Weights of a small transformer language model.
Size: width 512, 8 heads of 64, MLP 2048 ReLU, vocabulary 32000.
Architecture: LayerNorm before each block, learned positions, biases, tied embeddings.
MLP neurons of a small language model. Each row is named by its layer, matrix (up: input weights) and neuron, and shows model dimensions 112-367. Each number is 128 + 24 x the weight over its row's rms, rounded and kept within 0 to 255. Numbers have three digits each.
Before each neuron's rows, "fires after" lists the tokens most often just before its 100 highest values on Wikipedia text that the model never trained on.

fires after: "|", "-", " No", " |", " Chr"
L5.up2007:110099151120130135117074141131131112158159138137130159148096131111128192125165071086106135159140096137102122111111108131166084170103132053146114176124135156173119151164086130101152132161129141123101094126122100132143152139144141158077135162125089090095107112105142139147162099071085143120114130140167102139154128125131164128108129161121123170126145129136104102133075111110136110137108159158095138145105084100136118102160098154139146115143115147143091121134124102151126172137145127127115150134160145158145140098143129113122112107133102107134081125115126136144138140178126171104138087147130139132111140114155138131100155098138108136141122148096134117153094143124122108129119146155126116108152140108136105116153109116096102129149128138180102134106124101093168151115107100

fires after: " |", " to", " the"
L5.up33:142104136142132156107126094157112127156120124150117140174154128160161082179115113121122146132143104139188121112108119114146105132123104091087134101128144147132107127132161117111177152079101114123145125127118166134118143133096174112193193156147089116150109136119141146107135105141142142117136131094114115128103140137133141162136133148131122118120143095153111148171118070077112172154135141105139157108184107121125155126093087160110178104102151139141152120128117123080151139172129091129162110146145095159138127136123089124125111112146164114133061135110127114130110147153061139137138139145148117082123098136153132156109133132104114123112124132141149135121135117133172121070113107138116129148119141132130158137088135166142156137132118159108109101147152146140099118133146153

fires after: "\n"
L3.up45:132139164136081141154101109144132133128125135164105145128161103192108176148140119159167151132120119092133094150112107128090162122139134113124147109112123149131133136138117146127132121125114098105182108116072128104156154111109139115093154159119127124121133192163133143122130158129107114098173094150105146145144091139134159106122154142122088157118150128129104117116112128141138147099125117107136110090099111117123133157163113168111115121153104104137085121071112115096137102121143114094101131099107147112120128161142146107123112148181129127160108085152124104141147130106085151133155090099139104137137095130105085115160127149101124157158142151113101130143132119126117097101134093131185152103118167115140152138118113111130123130065157143132135167111103116120156157127124112

fires after: " |", " the", " a"
L5.up1545:111114125152120115083115106116095129139118114095128133128164147090155125142114164075114144107127124157103096125095172152121101109100105137143102125094058154182158099147088139092104140116108125135166141119123178168099149135107139120158153161121137151108175113084111105147164090165121102164135158116172134078169078131154138140105147108148127124116141135152087151116083127112107141087151107134132121109113135133119125137136111141107148144103165163160135112166147099150123103133157107142118158170171132126146127106140134091156087111117130132138123129100158128127105130114095113115134097147098106135132096095113147121117153156140088115124171083102142148134128150118162098125100164165128135114097103138130110108100128169137109138116098135137089110109157112130119136145112090

fires after: " =", "---|---|---|---|", " |", "=="
L3.up514:126177119150134142125153133137134167157136144143084118177106083162103117139143144118128112125116121141109132171160111128126136097163120133128160147112112134102109068085114112156181140128138109130134106138107127091181130106136132156155110117171141113102114071103125139126128140150122110122150156111092146134120129108143114106092191110153091142163174116128142140105144126146130087123091122098174154085110153117092099159153139142147137146142137173089175104121153117116131150127106145155160196113157107145148150139128169136161113140121144124143149090101107121143137147106120174166090162130088129111179155136100163118122108102147157115112117107093112122064165137107133141106182175100121108128149124133137132168157134145131138133139125162166143096151163127135129196128132167

fires after: " |", " 4", " 0", " 1"
L5.up770:137106104092159138104141115102078101158135093117161159104134150133113133129133147145114142126125143105126148144134173149110089137115100136139102136106155148142138136154137102167119145124140122091136148147115196165095112146147162085121121195108133144112113192129129148127172115127101112111120171106106105112103131173160149100157115138092097121186169149114091168100098109139116162115111166089135104105145137112145141165092093094108088124133131082130060126127129128111121119116116105129111194136143104130140115083102130098140125112154115124131136170130112116114144115124117135141131104131147098125106145110095190123177103162112115115129203133133149142110119149133138116137152141154108138089129106138101126113151131133162131099112157127143167147110117153117097114121100091

fires after: " |", " first", ".", "|", " 1"
L5.up1143:137113165116170138143129092096123173168144148088114148153167158100155144127137137090118149138075134119146144123146109093132135151136127103159131178132135131079106137156101133158125172167126126143144141139186128162139134126142144076114073125186203120100141135152141129134132122122100150114170128128169099147122102179116151112143132149143137129148107130086125165116131153124180109100135092109158127109136107105068134108113128138148099109125153098139113120116109138121113137101136077158127112086178132171137086122132121125124140127151162162138104136102119156127120164103173134116120097115130143126086150090125117139137148169136183176107071123116111131102144163118163145127130126147063063131126144147068109093131145092142098153099190107188126118125149178120124161105143143

fires after: " |", " 0", "\n", ",", " 1"
L3.up26:129109120094137166131128117178141136121126123165104161141134159131136086127114146144091154150090117076096121090124135144091139119142131137127128085130137138112085129140141084109133166148172103140151141139115144134113172134092087123126135103142088098117128153148132165124117132115133159145148124135109157128110119159141147135123153158093104092126107137141154123143104110100142123131155082182151110132129140080106137128126136092149169117119137170120146111108119134127107146144179103159122085130157120133123132082144150140112094131142150150147123123109138167118128133127147098152126104142155145149101137107122105120140135102164086167151129100090150150110174130173083118109161105128135106099119114140133125167097119131091131104135168167073087128158144111140105093102105151

fires after: " |", " 0", " ", " 2"
L5.up478:125157139121144153144122133112090133125135112124121130160128121108136092118147073129158117144110151126088080149139085103145115162127139147130113121150116141120099115113175164137134142128085122098130105110194131131152121139147130137140159091093177100142164150161106114131143176129148157138134145089166171091132090170118143165099153144153123117163110177128108126113116110126125137123087111136152081110115166142140133133115132100119080094131186146110149146130121092129146096095158156163135148125121127084133113093121096144139168156168179102147136090172111164131121154116133095165099128088128125169080116128106079134093139130100133120110123116145088124156125118103116137135115114135158139112155150129110094127143083187089140121175122106149154132099159104113104143114125080

fires after: ",", " United"
L3.up199:129160130144075134110092110133145135130133104146125143144136114185117153121162131118061128143156114161139127147141131066169137083060181101110112133164150150118091106117122112132175136115152133122111111112143141165145115145099145102137134138111127131134146141129132089135167117115104154149130150168134125118171122147132129166126117088117099139148121158113121116114116129117162120122123071132136118134128103105112093147125125116117155127126113108109136089121146121125123128116086102143124132108110115155136101159108131154141102141175112117151091131126148150130137090100140133162124070146116096086147116145150147139119167125138135080109112119133196127172132108132092137130143125127142148086155112157148088148080136116122164134122143162123148132124151116102105109112144118

fires after: " a", " an"
L3.up425:148137137133150142090098068123154121121122164114176117107132182179089088143139140133088145185135157121135172111092139153102136132124080132099129152103133123131116134113148164153157110134104166141129137105129120151116127105159147123100116187170125126145116168103085138114145167118140157129125099080152150105160139183146113113109125134150126109118153142122134150170113134135101132172128151102132122121132108110113084144115164135115115138088124100161108134077093093131151169137162120182179127105115138126135113114158124163137168161104128126114141101145163145114135146130178134115087072166145117161154110136163122108119085163133097163132170126117113143074119143099100134145133121122153115142151117112084116109113132197119141169126115132130152150121137132112145141135139099

fires after: "|", " of", "-", " the", " No"
L3.up1908:153106148119138162099107077126115101164168132091143143118136170089142147177123130137137134163095117152123157114099093121104075191120161137142075132155141158138115151170102181108142106127136135129127137127113134110143153116144145152097117155146120142154153120112096138140126151144160136121112155112137095129155128100157127125137145126149158088116103073124158116132115117113131132129093111148151142139106100139135118117093115091120124146169149145133112120118126093124105140125127091109130114168134140126138139105093140111119116118136126108136136154128136170133143125155109136117129103113152098149162065123101098124101164125089095152083117138131115103177098152118092114137153120154131124119114073131124120119156122167147106084150088073112121128125150083113162089138101132

fires after: " the", " a", " his", " this", " The"
L5.up984:138097134082125113115115117132100167140106146115134133146150139108173145125165107109136156185102125114115141109075132138070123110172108134082124150135123101186126142094141154120150122127096148140130134130132116113096134116117122098137131166100122173121090142113141136135104127151113179173095150094127151098126125134148086105107137204102131125110115144094097125093133126138097159141098161146104140137148123136146098153144137133148123115106145137149148129134143095111135114131118169141136124147151133094097108131108149165130117113132173129163109145120154115115123152127126146127133087110102158137133119138119170095147114153147055156080123084075161126107168146138133087192098153136108147119082136105136123155130095140122107125115186083127114074064120180164142107144114153

fires after: " a", "==", " an", " was", " is", " ("
L3.up1772:109152135172133115153110106078133107126099162108125131119109157116096094104128101124113123106107121116132146112143118135131128095093126114055153133114052185100098156148097130123166130126119135101131114174077109138116140129134118151135142155115118175077189114134154130078176178124146148106131142144144149124121124121152149134153132110157100091093170094115154174117128150082107144133096169177121124168129139110132156128145099110123185120141145130106124132125109148137121130143151121105124104125188158131152118132118107116148126095069097154063153126126146127100159140116179129137160116119141079112161153130181119126113162123135102123113126085121155117156072140116144162150140153131147162113124113122138145121143145161134122158133134095132102139115115105118143132114150128

fires after: "\n", "|"
L3.up1051:138067130118124119176145108114167107113203133152142121109160111167123134138101133111104138152101114123131138136115130050134129140120064089120084141143096140111151147141104105130116138128152139115148129097063135112143114126102116131123130154128112107131126138092116149141164147127152143169116152113119109074116118179169121148103106152115091090147143140118139133083087127153100106120160106172118122149125107082156146153140135141106099162117077166183077128113067128136107140147109156145133163112173105100132154137106130121170107115155122144138094104126109121102140100142125158115154112132109153125110163131141109141141134128099112189134103097142133126148111155075085109136132095126074117116111135126112163125082129106114123085162121106130113123169125108102162123129181158

fires after: " one", " first", " a", " an", "-", "A"
L3.up1103:153109170172124096105122105148087139203148123095118081170149167102170121126116097102121119114108131141123100136140149151119105160124159100180124136116106117119128130133154092076130119121117131098120152089143103111147128106126126178114159159178152181110151124121136122123128135128123123130099118159123132099138105123172092152111097133114133136150098118127089123157124098136117103119117158098153114086145186144077101180130100160096152149115138100151181141143125167089119135112134151160143133135181146085082153124125118137205166113123114111144142098147111122106113100119102159101103169184105146167132126140155115101149130131144110141107178089116106138103157140127119119113098142163115146102158135119115149122119112116106114106145138123134079087114135141119133117173144157

fires after: " in", ",", " New"
L3.up260:157124163176115112127060134115126129157157146115094171165190128138096143156150129162127113115157135175084102142127090103161119071122117127138087125158105119107133103101155079121101128132150140072118119076125164154138139111062104104148126158114152117142144123181083128112169140140156180139151102118124126127159159110117149157128116136137094093112116139148118147136130159138174142131118116095145131102101105122141119138122104107111138103143100147096122161154137127112142119128158133150150134099128105132186167160121112113161107115129140076130124125107118105149152081137179154094121115112128128132129101148136084144082106142154148155136144114129158161163119143095090147094137117159129117139129143131119106119159126144130133140127153139135112139142124152140084109141097110

fires after: ",", " New"
L3.up101:119118108155101161125098127095138163145174176117130130081158067139115160106139153091092111136144114146145141100137132124114104115105130094121136163192122109088120119100128161114120103086144167121120083108147093106132112132133126110140129119103129123143154100130128108170174117149097111135147133149105118164203135112119154113112099111117142077159088145154115108169157107115142126128131131127128148105085123083159139121139070117104141117108129145111137118116142102118132107158119122154078117078096140161115115153124201131138104142136125162117124162112191180110129108104164112154143123153116163099101123117151132148080140136114099106064148116161152106161104126091083161117146108157103101090160091124124126121139119123165109165112095150133093125135167143127103124155128148

fires after: " |", "---|---|---|---|", "'", "."
L3.up1828:109135136133109119094146160120123153096113127140133093091104093145115091103137142184126102107189154093144095151104147138158095134122106108091142130134099090122127074112156093116135129118117116133155142109110138124106115131115100121135132139147126100078126130136148137089104094136155110136154161126084143136117132132085090125127130092120140132147146162129152141097142140163109106104123109103146145105107125115090115138135147152113092148073116156129120133097134112122154141132123108145140125131122125109192160162118139107173132130155110146169155126114140095096102180107106158191156112122136096093184109140125148141148131122157100125131163155085175154124130115140138171090119145127142102108128147131111132117158147115106114125126122147153155147162115134100145152183114104

fires after: "\n", ","
L3.up2032:142117113144110140180175134158137116143147156083096123150128142176133134136109127092146157119117137136060141152094113103199158146099136119131092126144124153124125129184114142162101099118152107157107117148100112139143133116090156126083144142123092137138135141170148103162165128115105132133127141113126123085137130117165124128114119131077091153129132121113157144069113149097157122100147103109134111166125083085170126087140123141110155127158117112141092100127086146113131146165109117150086143144121089077101145083119137157087124144141142076107113133128161104117133118089158126088140077104171136154114138103141126106161106093127149173118130118128168148124149151143097144132142142127164124115099144109171144142094146064144120117129159151089084127125121083096108126133166139

fires after: " |", " ", " votes", " Swing", ")"
L5.up828:122132166136133112148133125129099143096141116093112092101144140127128098129125099170131134126075130140173146103195128102064128141162127141159053146142111131143168128128162108174137152156131115127146143149195157167140146175168094112132117111124121102098137128102132110149138119105133142114127131126108138121158140135119151138126128135133143109158119097115187125129136166117142122123154119088125090108122129115124137151134145119128128142156161152160100085144175140145157154103134111142129120127109114134154124133115095108120087146103158142113108133143120145123197079135156127156130116069126134142094096120131109109121145120152098148112147063174136128134136133101104107102129095122102094140118181162145147138149087143121108187150166112171160093163138100108096108133129107

fires after: "\n"
L3.up1071:140116125147126099124143085152139166158126153134170176159128128166116092167114104160137128155174159108104101138154131097110136104086156106115149125140104162118150150075105155166152124131129103136139098111102179095135171113148105136138146102108121134113156199115106137157137134105129105147126101061107171112157132132124135135093111139147094104108114144129120149103104085139136104130150098111100129143162118131142157157100148126127126111126097150145083104103100150131144140114124107130104124097115125092105132110136129048148107147152152114160131120186173115120110144136101091130159072094094136141092136109142140080146149152102122141148096106132132151124119180148157143097126154129143111125119131144112118134107166099133126125121130141108142168115132140128144127129162146